{
  "norm_eps": 1e-06,
  "positions": "rope",
  "bias": "none",
  "tie_embeddings": false,
  "parallel_block": false,
  "init_std_o": 0.0,
  "init_std_down": 0.0,
  "lr_head": 0.00555,
  "warmup_steps": 211,
  "decay_shape": "pow",
  "final_lr_fraction": 0.0
}
MLP neurons of a small language model. Each row is named by its layer, matrix (gate and up: input weights) and neuron, and shows model dimensions 272-463. Each number is 500 + 25 x the weight over its row's rms, rounded and kept within 0 to 999. Numbers have three digits each. A neuron's up and down rows have the sign that makes its largest values positive.
After each neuron's rows, "fires after" lists the tokens most often just before its 100 highest values on Wikipedia text that the model never trained on. A number after a token or word is its count.

L3.gate163:510518500511497494485533508442542510496487538529492531509488518478504514452495503531497483526465507461478513531492461459486514477478516517516506492463514511517508513495552519475492538468482530527536505499490526508509468483483494534472513472494535482479493495474496539522477515479471479481528504494530530431487549478498528480482515466519487533499513497509543488499508540482485518474523523508527513523520517493551478521517481521506559504481489524460545538481487475534467545494528478520480499529497498500518446495449548482481497471471486508486505492493564467521475537537498495534
L3.up163:483479512537452515476527478457525520519541465528479538508532496511508531481524502512499498494482497562509512523497494440485532474481525510478522502445519492509484481534508458521505497471503458507484548480501507519529486530505557504493503482473483507482529514477477482566510509509513501555526523484492502510472501464442512470482494519504484491511490507475521487501532546504503504480483496565502457518498536484486485510494484464545450525477517509504504479501473471503522484500480481537512532486526494529456516512493519499521503512498500536507497509485501497529519513497522513510
fires after: " the" 33, " in" 23, " " 14, " a" 4

L2.gate1035:496495516539482458510511507512494547508491505498451525528493520464468465541519461489508487499470473479496537507487499482518502515535522550521513506528481494532443513515522542494508491470517504524468470513483523528533499514513488471498501525503509494465524490490504508518458543486518492508484473504483463468537520461487488468514498474476510454509521510493467502481477530510523464512484524513495495499492517500499432502524535483488460483549488531519517483474540493537473510489516494512529504451489512482464480489524477465511484488511518497487479464530484495510489490506497464486
L2.up1035:533498513491481485538484486501508512513499499434477506520489504501500525506512454499513493490507494517508483474466511552520488502541481511502518520515439491546499514508492498547509490502505528551509454477501519485526449493474528498533502484483545510497504520479507555516508520505491499526513524496500478539524515498530533492540553482488518527504490504530492492470492508505496476543484518494506497514458526508496499474528528483504563528500487514502522484472478480480519558498449513457548549451510476497509559503536459473494523557453463537473499497503509506484477487518469541479
fires after: " is" 23, " was" 19, " are" 8, " " 6, " be" 5, " N" 4

L7.gate1297:486501447505533488537481481493494512555467523445457449516473510480493479507511497519482489477473523541488525464481534502459505457490487500526542517494542545491455494466483517470485479492499540484499497508480487496496503496512482468500520491479522516478484496511526495547484550505470479506524496453487527518489473494478498500520453539507449503484492520503498536477482516517524500516494457543510500526528464503461520501473457520453501515477520523534499477456518489506502474504483518507481513503512516533519494501504517486520502508456473506541508515519461492514476562497489532505
L7.up1297:481507462481494512505490470521508516524520502530460495495503490531545501493491524491474484507516495513513509541504519510504437513488451500507488509542549544480473536424469475483479526465493541476498498507520500470484497445503495524513522472547540513497460470521474460529458470504486487499514501508515531506479507493498509482439440522490451457507475507465524549507510531536474519490507510525501499526514488483498503515478495471484498481475479491524504477472550463506513478520535545494455496497521528499457490534490493467506495477479478473482491513492500532495464543500482513494
fires after: " |" 41, " " 38

L7.gate898:514502501489479499496460539482469491496493467479507497519466458529505465525544521489486489513508519532496517493501525516535495532502497500480493498496520514477479529481554479531499491523519525470500483481563485490507462496480484475454511456494479493501531514509450499512465512513497488516500489522517535498500526483514471508518474480486519449489516532509497520474481484495505520490527567501470466521510498487512490507507502477525531523479484449545500463509544461493512460496526515518533525499493524526511517540484512474480506498479559527509520499482503523536500506473518574524
L7.up898:478464492518498487494493487514512471449507485504481522504504510482466512495453529455476514470494500449498523520477492516544504482503521507476503495502487465480520490461531533485493483505491473475471527526518489537513449481512526519491553463487494510465500472524479517508501472491481490489494475490510467468497488465458555524501519494506496498512541506528482520524507540523525558520533534446494467474512506498498457489483505480514490502462447503500557508458553534500516501483500510486442461530500490484494494521492525512460524446501430494522496471467561488530493510525484514489
fires after: " " 31, " (" 24, "–" 7

L2.gate1134:476479522499536507481479521484536499507497508493495496483508517462490507525479488453506538525539493516493528503492463505524522466506482515497518479520472479521495498475517506534519451530534533496504478465517538516503491489482510505512502521520479522488515457529535438534501499531431461498513469472500525497514467498452455515523487472517495463478456512506481489473504503492480494461476447499493507488522544483517486480503528452498488493494485541522475477506486456437493502533523454477456461527534485458492465452474532443513514494483511539488454472496525537523488517484442509481
L2.up1134:485500485508446500488509556475525493521464504504496544487490540509487457496464488511490493472508518516475541499491535561498561484510509510504462476523477499450499507470457512496509494475463498539523516480516512485464529495502531509507457504516494538495483518476493499511497506470493519492500486512485509510511479517506544511501438502497530507469575505518504505463525478525509517491548500555493484484491523476505513444512521491495468485492520488515496536573536487497550512487492514540545521453505498477505461500525496498473529482489499512532517535543486514502522465464582512491
fires after: " " 40, "-" 14, "–" 13, " A" 6, " was" 4, " (" 4

L8.gate1229:462530489485508449500473481487511514540471513524490529528522522490453494503508514477493507500512526505475473488470501504519508493528492560524469507480447517515440525515503466527519497473541529488489475537527478525513515479529503498516531524513522484534493465459517514555464486505532491470532501501464518548493509493481493517543497500540543514498509506489535503514458486542511489520472475534465516490501484537516475496481501524463477526559513555513508493476525503493480480478472527520504495483492508506462483479495489505485507499509504518540496504550497520515534499518541515495
L8.up1229:458525538505581494497461490463490510507493491488499484487512507522548474512498488517485531456529529464522457498481504482509536505503517520513493504486493539528499530478534518494542522506547527510515502566511489557509481522512505463498443507540510537507514500490479551551534533484483529547523467524473528514493502453525493496489485511571461540511468519476489468527506487487570465503494464514533518493478509513494484464504501485512477469522499515530485528527504461470491464516487477479491523472512506466474513537507515501478473530436488534497514480526494481536527524515542531532
fires after: " the" 26, " at" 26, " to" 17, " At" 7, " in" 4

L2.gate515:494513500537526532500509499511490495490534531502520530492483474527482466543503522466492530482495496510508488523524482487526494474507522546491468517493501482503496495464462501502490529477487514459483549553466508482520438504538517502503534534491481454521506493547491469483492435489515494493504522480512534493516507498499501493465471490501544461500511481499542534510512535534473509472498522492490473509509453512520478460483500508500470519466508504440507484523512493490466504513469529501530504526511470488481554503525522487516477491526535531549468511515484507498467489542488501552
L2.up515:480492534467522511488494492458493528457472524496511516527483490531476526541511546515506503494499505520514508521465481527554480500458564487486474526497496499515497520497503536442506471532542462491480486489494525537519474541506475530475510530544523487506461489484496487550493490478547467517486497486483519499466507497481467502527502479524527508509521452472492546514531464494511479517500492469505422507490504468502484487507471517538519532543468513464480506494511493478482510493496509521513514532484496480502516500484516512482540483488553499561510483476487514492498498518447500489
fires after: " the" 52, "," 10, " " 7, " The" 6, " a" 4

L2.gate730:456483529513489482456514473498476469492486503517454503502530490479510449532518470480517498515510519541514500516491491490478535504505455427547458523527492471492492475544524496496498520477534489511502500497470494502487514501506487519497506504484520546501511545513470491526529569517482514483501509463493501487472548531467505452500494487521467513477479528502506492463539501518487486522553501521497457511485443499518470500503537554472475469461480495574514514541451519513483437526473499486476511512500486517503504470481498429503520496526496454519490475492498529468504480459467453559
L2.up730:501496485518475497500494489490521524500516501517482471510541535454492486489470503464533494485531493465469527499485485468500515525500482493536497470455508482494460518525493479511549538501507505435534485464520519476506514493484501469453492519472541523480500498494439549483494486484520513508506502490513467484436537536526510477430531472539514544455556500529471472518532499533505502471491535503496492516526500533480514465512487494471470521456476489529496498460507512462452509548492457499500523517492489527498473416497525455527480510529494494496475469510494518509502479490514490485
fires after: " " 42, "." 12, "born" 8, " Total" 4

L8.gate319:510500508477515469497466520491532490498471496530516535496523491483474490551532497465504538491509484466475517529507483477496496529519503512506482505539466508485456496496503515450528533492547515466516444526498504523537503512501478529489481494523509488524528503486523516503487527519473506520493504500478529512534474521483496482547553472552524533554473519489479537504513529516466439479436483518524466514495472508498477466457476536466502504529524525453488485517494523461519506475471484494463492532516519501492497531527555510505507498451530497501507519512471502453463499473521525521
L8.up319:476515524498526460524496500485486475526514493484512516482471488534515490507505536514475533505504514529562540454531478483533526522471489487517438453537488530531541503490529475513507501479514505510488455545455487519504513486517501490496515503563495512507545494490450509488527496466549548510517483521514537447504486509513510523520508547493529536505549503541498503488510521450507537515510529474486522512508485503539473490541528488478519542500478542485445489492523503428502494493472500554475523513497486535478525535513529518513485475472549499509518494544514492496533512493493518507
fires after: " to" 62, " not" 6, " never" 5

L3.gate1283:474467478529495476547495520471489476482476548510501516490486528510503489502534484496504485519464467561555511542506517503447469493491543529505521470526524514485472489519525499454511508514536482537498445513489462490507473495470485545485518512473452521502522499527525523499499482484469537474528522477510521480500500528477480482514503506460495511511492513494501491493553456492468508499517522453487533517492510436464503529497529479518527493531495488504488515480472491521474498456533507491531518498493481439540462535455488462488517531546537526498494483485479510492488462505496477512
L3.up1283:510456509568489440494493510524479480516511539506529464467486472555514464472518496523523506499507460485494492508498470472507501510487461502507523482513495486497486541538525464470499505508483516457482504518502526526470476512462471527456516521461507527510450522537496521511518519497514555471490459502484502486492466477501487488433478513506492489496532516454497487526536461543530492525487510483500511511463485449491544529522503488480456488491487470483499472522456489514548507520521501485524527542560538461458477497509530474493534473516481480503505525518531484497521514489512479481
fires after: "." 33, "," 18, " " 14, " |\n" 13

L3.gate964:477512489486472508491474517472522522491466506503493495514485538481478455492489510473517502554516461534535481503504485503498489498511479478494465477557538466481533498515478465476509504495476476508487451544509491526526501498476520497511480523446500488507473492470521505487505527502542547496475495453491527502533514437491477487544473499483483466499501507435496512482515491491457535487550500477532531464479533513472519517471503474518487483530492510537482526555512457523533498451500498492513485488465462510507518522518488474489517468519500462524514472487492514473483491499574484496
L3.up964:471496514514486516479487525476461495524520523470534486484474506486535494478492503521440511492477474508522509476498450486483483503502503534542450467492500520501514567456502476522514493494540488505489500546517473479477486508481509537471476516522507545503504524520495505478494525543525533573497487490500499478495488528498493510512507510493477481460495445462495496522522530508515513520535496523491492498503510483508480498504544470462545503503459511496469474496490524509562460493461546483462508540503519519530523548498450485507546487479501494479457489505492488549530437491485475506
fires after: "." 29, "," 21, " " 19, "\n" 5, " +" 4

L8.gate494:504507536508517485531521523528495470510471498512510504471508521521529508504469511529530484533465477468456515461490511516440525494493486537530533517520526496476512493519500508460562511484451489509563515490486483483521525530471501470500511519505495500534531495513544544484524522514498498446468507455434516513477478483513542523472513527521476490479510509526482496493494499482487506514497535535519453480510472509503518486488525543497510494481497500488497493518540466473447541542486489504466510507510454518503512494545470500514524526492541554505445550495473517471502488551503494502
L8.up494:462481523457449517461484495490498492468485523464506507518510498535474516478514483490497486477526535519513532512522530499472448495519522498537515459458530508496525464452513484461450496460486508521484468519497496486461500474505529454497520491452513495454500491455502532512480486467510499516477489530529500469483508492507486499518502513456446477539483471485488491463444560551496501515468479476483507519481490452501488465472473476438490488498477511515510511499517489502487473452532555508546494523468547436476497471474502520502499490486467478464531533486526533548499477501484460500
fires after: " |" 37, " " 29, " No" 5, " Yes" 4

L8.gate1284:491486526463509490505438461445508495457491457518489474482497517491484476470512513497519505465488482475471488499517530499482520450418523527530500471483549520508510483474512536457506527513433524452478486502464475455505519502515510509518519512452532525496484482474510463551515499521498525500508450471468511505470479491495515518500516502517446485533495514492481539486528506489474499509452534515490516471473494472538517484478525523482503478473511510515512525520499505482521518517514498489462535507486480491506510542487478474527472498476519499504532559531507524530501476512492477501
L8.up1284:488461479488478501464527521484483484497532497520515512498527552529487434477501511516531471483481510526516487529475516485483527485473480517527520458501498514491483451470485531479532523478512512497538500474490507548471533477446528454495517518496473477529495515484515487492520497482487535487487522485506537501543483515462488527517462551524505485493508468489472498473524518506498552505492520480526504526506473497510511509514539486487516483466460524437480514528519527503493493493492516485494537496516474470484477506498476507497512469485480498515500484527497506487541491507513495528
fires after: " |" 39, " " 24, "0" 15

L8.gate1114:465495491543509444514572510532496508509435477521478519508472498484455527524462530533491511500514504518525481512495499553424465461514521535566495481525526514516515516514502496481510483449480471532466457500529460516479505469457500463552509511462507509486510528484514510529507489501503490518517516502449484490492494484527532471496502543473519512527479547485490513473517505524469497496512513497473470524535517514521480488484464510452477498509508508483525480497532506450475508494477530505509510537531518498459498452552547494499492483519476502493503530468499521505512449494474502507
L8.up1114:469477530511538489519505444493457526489468520472469508509490490456504488522483525510525523506507553556538514503474477527452496468514480518491519462518535500530514496540543500493511509506462520523479480462533502510524489517516505472549475472529534461510488480491502496500558507474463510497533475484469499472507506537536517478487464532501495494510453496469487493481490459479513501506465490513516509514538547496452508495483502501485486508542456515473521462484521542477498539489528504489521546530525511518483493494522490519553525499441449521480470491472484488487517490467503466493
fires after: " are" 21, "," 18, " was" 18, " were" 17, " is" 17

L2.gate323:503500498501536414469500535467543485524494538509495465495506506515519529532535504507536501510473492508459486493473483529512525544547520472544471523485520500525478509479527461493501508455532519455519509530513539514517489483476507507452505517450509498480534518524491465482514540510482454509495496473494485508488479517542459499494514506477477489505489475502502464471510459506485471531526488531503518512493458486502507474505524480496480486464496507499488511489443492494470503456507480531462478480510483476527483526501534521504464513473515528490513494503479510495531483498517544475
L2.up323:509538505485536481489512517513486486499495515511509471494514551496514497494461512479507508474515491497548492481479504503532491457504546515525481486477532501516557479543535512482465476502475449470474512504488483463491521528504475546524515542478487517467519503495494544498492494506515495487545524507471531535521471490521525486525503511501507508535501517509509471490533483550462497516512469472497469484502473497545472509492551492492497499534484514501513523478475492448484517552511518479500550550481509523475465538499480495473501498478466479503501499540550512482477475502492505476
fires after: " " 35, " and" 19, " to" 11, "–" 11, " by" 6, " through" 4

L3.gate861:497510537530500510496471476476458475502520515490482452520455476463529495488525493473539442504454501532517508544474495543493517473502514513513529446494491454518474558513501521487482513502505498507494502521474464510538526504482497512497506508461523470498484490507479489515499482538493495470498533520527486503472510491482509499462504480482497495481469505533496513504488490502492518508513521525517485485496462502480493511485505484511481531501478518458530506464498502494511521480516502492480502537482548513493484516519480483500515539458492548546501532522468520563523468543531513535
L3.up861:493519480506496493520528480503491504472485538510517452475506509541538495476483477501519458470555499527567515506478517518481555552464471484524531466521524494485494451460512438492534503479504515516511481501487490543495540507504533457491502547482499521492531510508503510505469516499486523518491502514496451495486487559486541497522459468482470520520524537524478531527491528543493504510495507445505524502511489495497527508451514488503493486501509515489492529492479489467490513514457499528471489579502562468479521491544463506499455477525523527434526498487501438492525476506491521463
fires after: " |" 52, " " 7, ":" 5, " at" 5

L2.gate1107:487553535468522479515501502492521517483515461475487483505505516541500484510501511510523495497498494521532474527490500487514483444472544534525441474546530512501501520501493481487492498489510527524480471509518510531509472488461527534477493503533473489479466529449493495489518520445512512516479484470497454483529455496513510507477484499535498539509482481489515494518464529552493515484468470472521523485513533488496509479505510408486502509489481495492535516482504472488526493515519472525527489540525522510521503548557517516452511451476483495550481532511526521488506508523472502510
L2.up1107:464435507491480518499538495499474496521509540550472547493535494511488507501514488489502516509519523520490534519502478473495504523503490503494521507476468484463475454484504466494484484480544479501473523496489494526509485467564504496491508513466494529548507474505513502509480543565501551459525497514514514492461464489486520494580543509510519487523471516455500495462495509485503511550557465464502480466517465491509488518517500514529501507545554520480485461500530503522487472521516516475466542560523545471474534479480526521525544553554531473507486480486454511489448502531534511492
fires after: " " 41, " the" 25, "," 9

L3.gate1227:481516500513494513494443514471511517517517493574483473486467535490499484482479501526508489516522560495469495531502510523478546477526534503517461487506493432488486532522510487502506509506545466527513537507516480509498490489496458488518518519521510457473496494541558498545500512508529478502508505506507552502531486534497509477506477513470528531522519509510515525461484536488504508464436501536533500437506493502522476539487470448480513493462495514483510506492491471462453518494486488507510465480483498469444530469489484443487452427550454520553525485462528556490514479500505571509
L3.up1227:481520488524474476495489513515454492511469489532465480486477497527494506536528473517481488563472512509443524479512492529490500474481509492508472469524517492477537475491475490484452497494503450533454514488490515536506503483462484518471521548485487492478527489515529471500514484482470463489475542473503522484459505517481459532506506461531492520463492479503527508457482493512511508512535489494499498527502489509526496468546454491472483502507505541494500475527484451482499460511443505487506523480486534522473502536546467494482504477504485479525461497485498517485458501509491540490
fires after: " the" 33, "born" 18, " a" 7, " February" 4

L3.gate529:488519495512471476476489492446473528462520536507469477480512520540427463474515445467484473522509469499500540508536470470498488499469491559524497542542514539515484485488532462483471513509510484470543484555479479522487557500487505521442516492490450511459553491542471498499504524512484492484490485467503497468507528548459504487515483468527474464480542526508493432518537487480508489515520543511513511546523477494486442517491489489505469494481506484544482532469510531488497495532485508502469528548485494464486461491512522464442514509445532475494505526527504505500527488430489486480
L3.up529:490491500501492492516486476506489516508557517503454463490532494500473503538459511492501498471561463497528511521479465528547519457498541466508520518515476506471520473492511512549532513473478456486486459545490506555474472462456540530518503498499468524465500509505491518473526520500480479501486544477505454483540537485496474462532526544508539475481479461530522465519480519493543474480445534514488500488470456477521498521520484514471484521496521582557475506514465473507505551540516499506488548525502457452494510490530464528484487519463503505504497504508532466467536480482460478474
fires after: "–" 29, " (" 17, " was" 15, " " 12, "." 8, ";" 7

L3.gate1322:491502491478498461463493512493559505533484465483522518521479541466493448512440493481459481500491547464495499489490496495494523513484498528511469469468510487497492493483467529499509512504502517490523509477518533507521498535507516493498497457511495505521507505510496464526453461475483497519504551482490508480506506522507512492486502503490531466499478481501535479446487525512498495510516537468491511486491517524481477517527480521493498497489505490469489528481493448513517447463504500499511436502497481486450512492526552499538489474507463506503458490484498518516479541515527504494
L3.up1322:533521489509497504489498482504443481468484485522448509477547500506507497491510555506476515531507514512504554536483505499530531470524546453470494534473462497508515483494493481494504512521495445482468529504470509541538487511531475497445489502492510494510459523520526484497528499490512445506505511499511496497504472498502482528493528488496473511518513492496462529481496508529527439478464478516540471537509498500516494490477498469542461503471497506473478473479412486487483511464454520483488531494506500482490494527505521448508474510555487504541469529514457525456520510539497501487
fires after: "," 22, " The" 17, " the" 11, " a" 9, "The" 5

L7.gate610:485526496526499514481551499501527485505515505518505524508541518514503482477564524486453543509452514520480492475474530537541459514515521514491467495484514522509437513471484475479508509494464526497486479483509496470479488487481491486540514530481512481503504495505527503504512492481503511512515514493456504506535525488486454538538481492505482496508531531525497516499497498513492529426527469458504508516479545520529506477547526503490522502495581468501469485518517517516493460498487461508453478504482491440506513512559523468452512528507543484500490495568527509464455493477526516507
L7.up610:496528521516476530469493480473531481497506496499514518494499524502543516518526512491468549453450526523493484450484498509558442502529513501470485508529486501524446550459553477484498483473507523502505531542516508477509512481499453523492511492494537485495482502515496473542530487531527523513512515507487507509534546530482464550481501493507486507492498536526480521519522491514472524477497465467499518476450510479523482509544546529527505455548500492471476489511521494530493480514524501495432496526473510489479454476495506472476553513508525470490487497511514528441484489465478513500
fires after: " " 48, "." 28, " (" 8, "," 4

L8.gate437:516533448520483500488524502492491500532492538509494507478499503458532527497496522506477514510475508494483499518471461525510484525527531506484512526529516485511479475530484520466497510525507526450474496489516491531515485490490518464505496532520477532497481485505524481499542472515509477550535513498472514459508496544542494498507510460451478513486550543505450511506477486507428491500498473474490502505542491473550519482499510508500495538479506509469475499479496515521472498517474533501476516497484536493461442538500507528451477555513493478419472537503542484440463472507535515497
L8.up437:493447444536522486491503494483478480535456524523483487482537485508482508529489491541536512519518513500531500547534478529515459516505499511435488494486525516474518521452548526490423521514459498492502474496476473495499519480517499468482543535539496485505488495507510528492529499523487513511526466509472518467528468521471510533498522484487502503476550503530468506482506474526459449502497488527497468505491536472497451505501514481473491516511473507454465488517485502459499562510491522525456505526494471513517522525516541526508468519499502463495522458510523518519506500504485537491
fires after: " was" 29, " is" 21, " were" 6, " and" 4, " not" 4

L8.gate138:463500486560483442489555488477491478494441489517496508485541517544486498520487497514549491491539496517453483479489526530498504514475491504538475472531506574488517529468498491515506508465538499479494458501493519528497464477474467522485517499505456520466475487503502516509479477499542532508490473486494530451473514509489457509542479527498496533492511535538492527539496540499487524519513497522466515540503533532462502502528475512513477483482494533535467502503492496515475496473480516514487492514497474477481501512522530498515501549510534516503500498525496479472461501477518514485
L8.up138:483457501502475491458524515468493512504532505468480537439522534519478461493487536545495510482520518498507548514472482498543517468472478449459479492514496520472525513459514504513478491490507527504496490500473514527490482449475494481484539487534499510493489487448512525476479482510508553502509449481508515486459485497514512506526492498506500493470524497503504516502462534531529489492523460483489483541484521524488489484513541495520522499522464510495525487488472516467532519495520565451485488507504470488490555557546499482456488457480527537468488458509570504476494502473490529536
fires after: " to" 31, " in" 7, " from" 7, " for" 7, " on" 6, " with" 6

L8.gate1239:489536520542484459530478503518501449510524488551529572499498531491501469533475506480517506503481519565518471484514502494510489482470499523523490478484495493498469524456521520501497522495504504539478501487511499529493500524511515494551486518503501516485491481554502479496454494489515543471534460491534504496453518499490517537504459554526448478535549496529467494500510522517506524490495494503494509528495508503509480549519523476501549473551507538506475480497548461510538522552508452476489532528543444489477487486510541481457508513510524488495525500517500497539467533530508506516
L8.up1239:492462447538476498479519516535495523497472495524467524492452566510517500471487513510471513492480496504504511479512500515513478526521500533522473530488521499534473510449477495491520519475510541523472485526501475480464465485493526480433516550473501502485540514440522518533528483487494525461521499535479558473521485475527484510524456500462440496522502513505462502522504504474484513483506534465475515570485495491523484462538512458445531523513496493510497498498523530523515464505497529494529480552500562479494471503466493515510477504489510478548456514479521501527520456492518470492
fires after: " " 75, " (" 9

L3.gate768:511504506481487534505514539506500490456473499503513538517476496522479492515523501515509477483528462470485478458472471473503503464500500485515463475525518543512507502534507486493496490514468507504491472470495490544498553478501492558517491450507508504526499552462485509475538517520528573455515506528495495457485511479482514486509502457507511505497530533512550509485521526493498510533489481516509564471483450492530526462498468503513508487506510516534500520520541513460562488499558489517489540501512507519521491522549517442497523445484471480534503468536497454511483496505460461521
L3.up768:494479452484526528529529537469494509504431503486518529547518490472485463494497514515518513532477504489484516496519498481489504538491529470511542463488515479530493531465474505515504497514465506462497529487519528512533515510485528504491465521528509498530476493466526515476458524535477523489485484474491498469468482473503545520545479496536514510508475496521495479502454491497553465526501501523489476464496504480500502549475521490464516540515496530468529526496494533509481492498520495518466495520508549492511512503491500522499524497517509481516477512528477459524501491463507477465
fires after: " " 44, "\n" 18, " |" 9, "," 5, ")\n" 4

L2.gate802:462539536486481527509475552471513482541455476492505514421515537484527482456511470455505495513482454526518511497487495518487550480461523506509515515503516501533516553501462490498486459510487487506535528528544477473480439502515550505496497523507494488486462508504471510477515513502466538467480474469482463518507459494460491522474499516511487502542490532449499497483479475471490544504523498494485469511488489481513504498523499516483473492495490468453486515545467507507542524473503513525503515548479473492495455503512502493466520496483517492465509497465531487492497462517540513499
L2.up802:494487524515523478510527496491515527495523516515472511504490500544476467500480449501511503479518521458496491510484460471493520535529482521484447480495501481503534512498548475527503528512524507513497513519496488453517490467473474530507476481494454529473513531494514520536513474532525511497477556517502511464502517487528532483475549499482525520525510528507529487460525528543527471532523484522480481467518489485501540518480491450518542480515487503495454493501505505527499485527505453497465523514535512489535506518495454497470475472493524527454470536496470460506523467492476521482
fires after: " " 31, " |" 17, " in" 11, "," 9, " ." 8, "–" 6

L2.gate790:481487526483489488549529501467466474473464543499458506509513497477547525504519473492553508502509520544542507505472493501527485539478503484497519535442515532509501499465554462531486513479482557543460472510497489522508498484533478497481496504465531542481491506525524523447483538483473529490505490484494417460494449501531489516538503481500489457507502522479533475444488516495481501474537489480489481522513504515555533504504508488513557523497525514522483490510498452461527474496485497470448521515505537507509490507448510492459515566507532449485486502533483529521518504457487502501
L2.up790:480478521498465442510508496519560474515470540486527512512538537473454525534505504507492531442486528444488482491466538545534491493522508500526488499493485529520461506470443453483501492503480488491494490482500508484443453520510542500468484493511526460522516490504515539535459476469496501491515519522521501535512522504508509524512477471502466483520512491578488501525536508528469480540502530464525534460476495456511497469521508507514478493512477485488513497494520546505462530516511495551512527504501460489476476500512504500484508507511512497494518500515513512527464460473516513503
fires after: " " 91

L3.gate587:445496516466523516518516482475501505493496483489501528493512487493522453483531453453491464475530447522475494460470468506477527472504524470484487480449505542466501510542497488516469516505434486513516521510474491502503466487522470504479493525467479499477467511517504469556519467478534487522529503488490491491457510506445532493530476496496502517530503503447465523500514481479504518494512487523516521521507499472493529559467500492514506456499507514521479492500497497488528490472521505480484496511470474508508531506483502469492509488512514481489499476518481486466514483517501536511
L3.up587:492536494507470479519458539464512520504502552503537493491491519553517503470515540482510520523405532493511472514512515481449458548503525531501477511496474516505487528454474509503503511503474494502526511509479496490474471459466498489523462490498499450451535483471474482482480470454522497542474514475509549486469504486523447478492514533551480463523519502525517479484487485503502477493486475511471482500473544479562497466554527471468546536503529496489521569493513512488493527492487476523535494508481466533506474505494503471490532498540465544496507509462510539563512497482479504512
fires after: " " 61, "," 30, " (" 7

L8.gate537:492519527508498450485496488521523486492530514469504489510480461488523533493519471482516450496458531471455498483493507489523508518518479555514510494502530474477496522462474493487537518487489543515519505490472471484530478493489492487539536493514515475529505492509536513601464481522525555515467502555471520527485473465490505523513520503498500511490483514470510499487467554482499489527496479500460484502545502521509489488520476526504457505485498496484464486524494479507496475514521516512519524481497533516461457506502530477502466569487524488454486496513495480490515466539519470516
L8.up537:470459508443522525467550520526491506504491496497503521457480530553492489479511539507457525521514515469484516501503506514496532503493523471524499472493527511505545458478539492528520516477495459496474428483542526528538490514494490528498518480542536525480488528458487534493549508489516504510466491496479484502469474488498535520500493514541503494484455485488513515503464494539509493499506471494543462473468529451530438472477457513503546516449513488516506507515478502524501497466504506472480478532501526517515503472502487472487518477458554495501512510456508506516502484497536548458
fires after: " |" 66, " " 26

L8.gate547:475555493533445504483501513498483494522490508511468527466494506455536499487480486498525489510510518529510512487492516489483577497519487445486520504480489485545531464527448543556472543495430474493525478481486499522492501500465492514481511520536518559470491476478516513505488466500548512532525524525488522482459555516461484476490530503527498502528486455524542500481500475535521493514499493519499498486501468488511493498482485545473491556480518470557513500502496502508488504560455494479491514517524475492475546479493460487487471522521495528507463442472501490469462504479521539520
L8.up547:480509507521455501471487512517540525504512520471491463496462503493478508469506519527488501505495492478531529494514517474511495488482497515503466462511467441528492535482513462457503504495508520521524502468472478534531529517496480529495506502496497517490514509465524506464453485544523516454443548510518455520505506553504543537548476504492496470551477519496445514491483502465502500508476510498478528437480531497526526492467505490521522538479501534490487531504491539491478482492508522533510471496544517476521518490490527485520501540503485566466476501534508521544518495490468496524
fires after: " |" 33, "==" 10, " the" 10, " AHL" 4, " his" 4

L8.gate212:471548501518503453493501481520518525486464484516499481514519442493491487503539517468517513535524512475495506491499538523484515545512501503470504480500488496533480496465523478462481498472507525493502480490487486532502475486485499513479486500481531512512484499529509500532498523515488536510541500501477502519530480500526470484485497491475483522480540516541479502490494466471488483514530524508533544493474521436524501488525453517486495517477552509539483503484485474473508492484473502507459565533523487485503490507531498455512485539489575523520534495523492501473516517510530498490
L8.up212:463474489489473506468463503465466523504487501449538498538500472504491459496493521505468480503534478483523510502517512493486528516501528469534522460509499464497503534557530481483511536492412536509460490565502475498519513512529485495507516543537435456500463497476497518505496481468494517487530473506482512452537535485464510486507531476509516499502483522506480523463493547514528480515494486494519522508507451511481488503468512494477509491528478491435492481492580514508517516479485522525495489514556513491483472524523496511488503501531521542518479525517497506524466483510509489530
fires after: " to" 31, "|" 19, " W" 6

L3.gate1310:477512474494473507480488537502510527502517428524558543469479484507514508451505506520480487506487521492504517497508494470489498491450507512521504508490475469508460530492515511513488517497516423496513497478542497478491524462505544525534554516462461479515473515529490474502491442475481501493527478484519507477511500480508472494481528498529509474497440492461511515489522515524471509477519496476515544502502519505491471512470501482511542511468507516474493546506504462514491523482499494486512481465468528487484471502561511477510487510488458533530509471472515481540491519497512521481
L3.up1310:506536453527462479495489464508514497493479491502450483491500483528511505482508518554520520513473540493531543453564463531461478475478505478484507542495483477482487517498525467516508510467521501516485517483517489509488487469483536523478520511507466492468482515501567537493504521497464485491487473516499498488454546504487500445489503476486459493567463511531468453516527567534525493488520483508506444469513518500501463459481491528490515491516474537499517455482491495542517525494482486485517513541533511551468480527460528523510527484493458469490526534487484546508500532478517551497
fires after: " the" 53, "," 7, " The" 6, " each" 5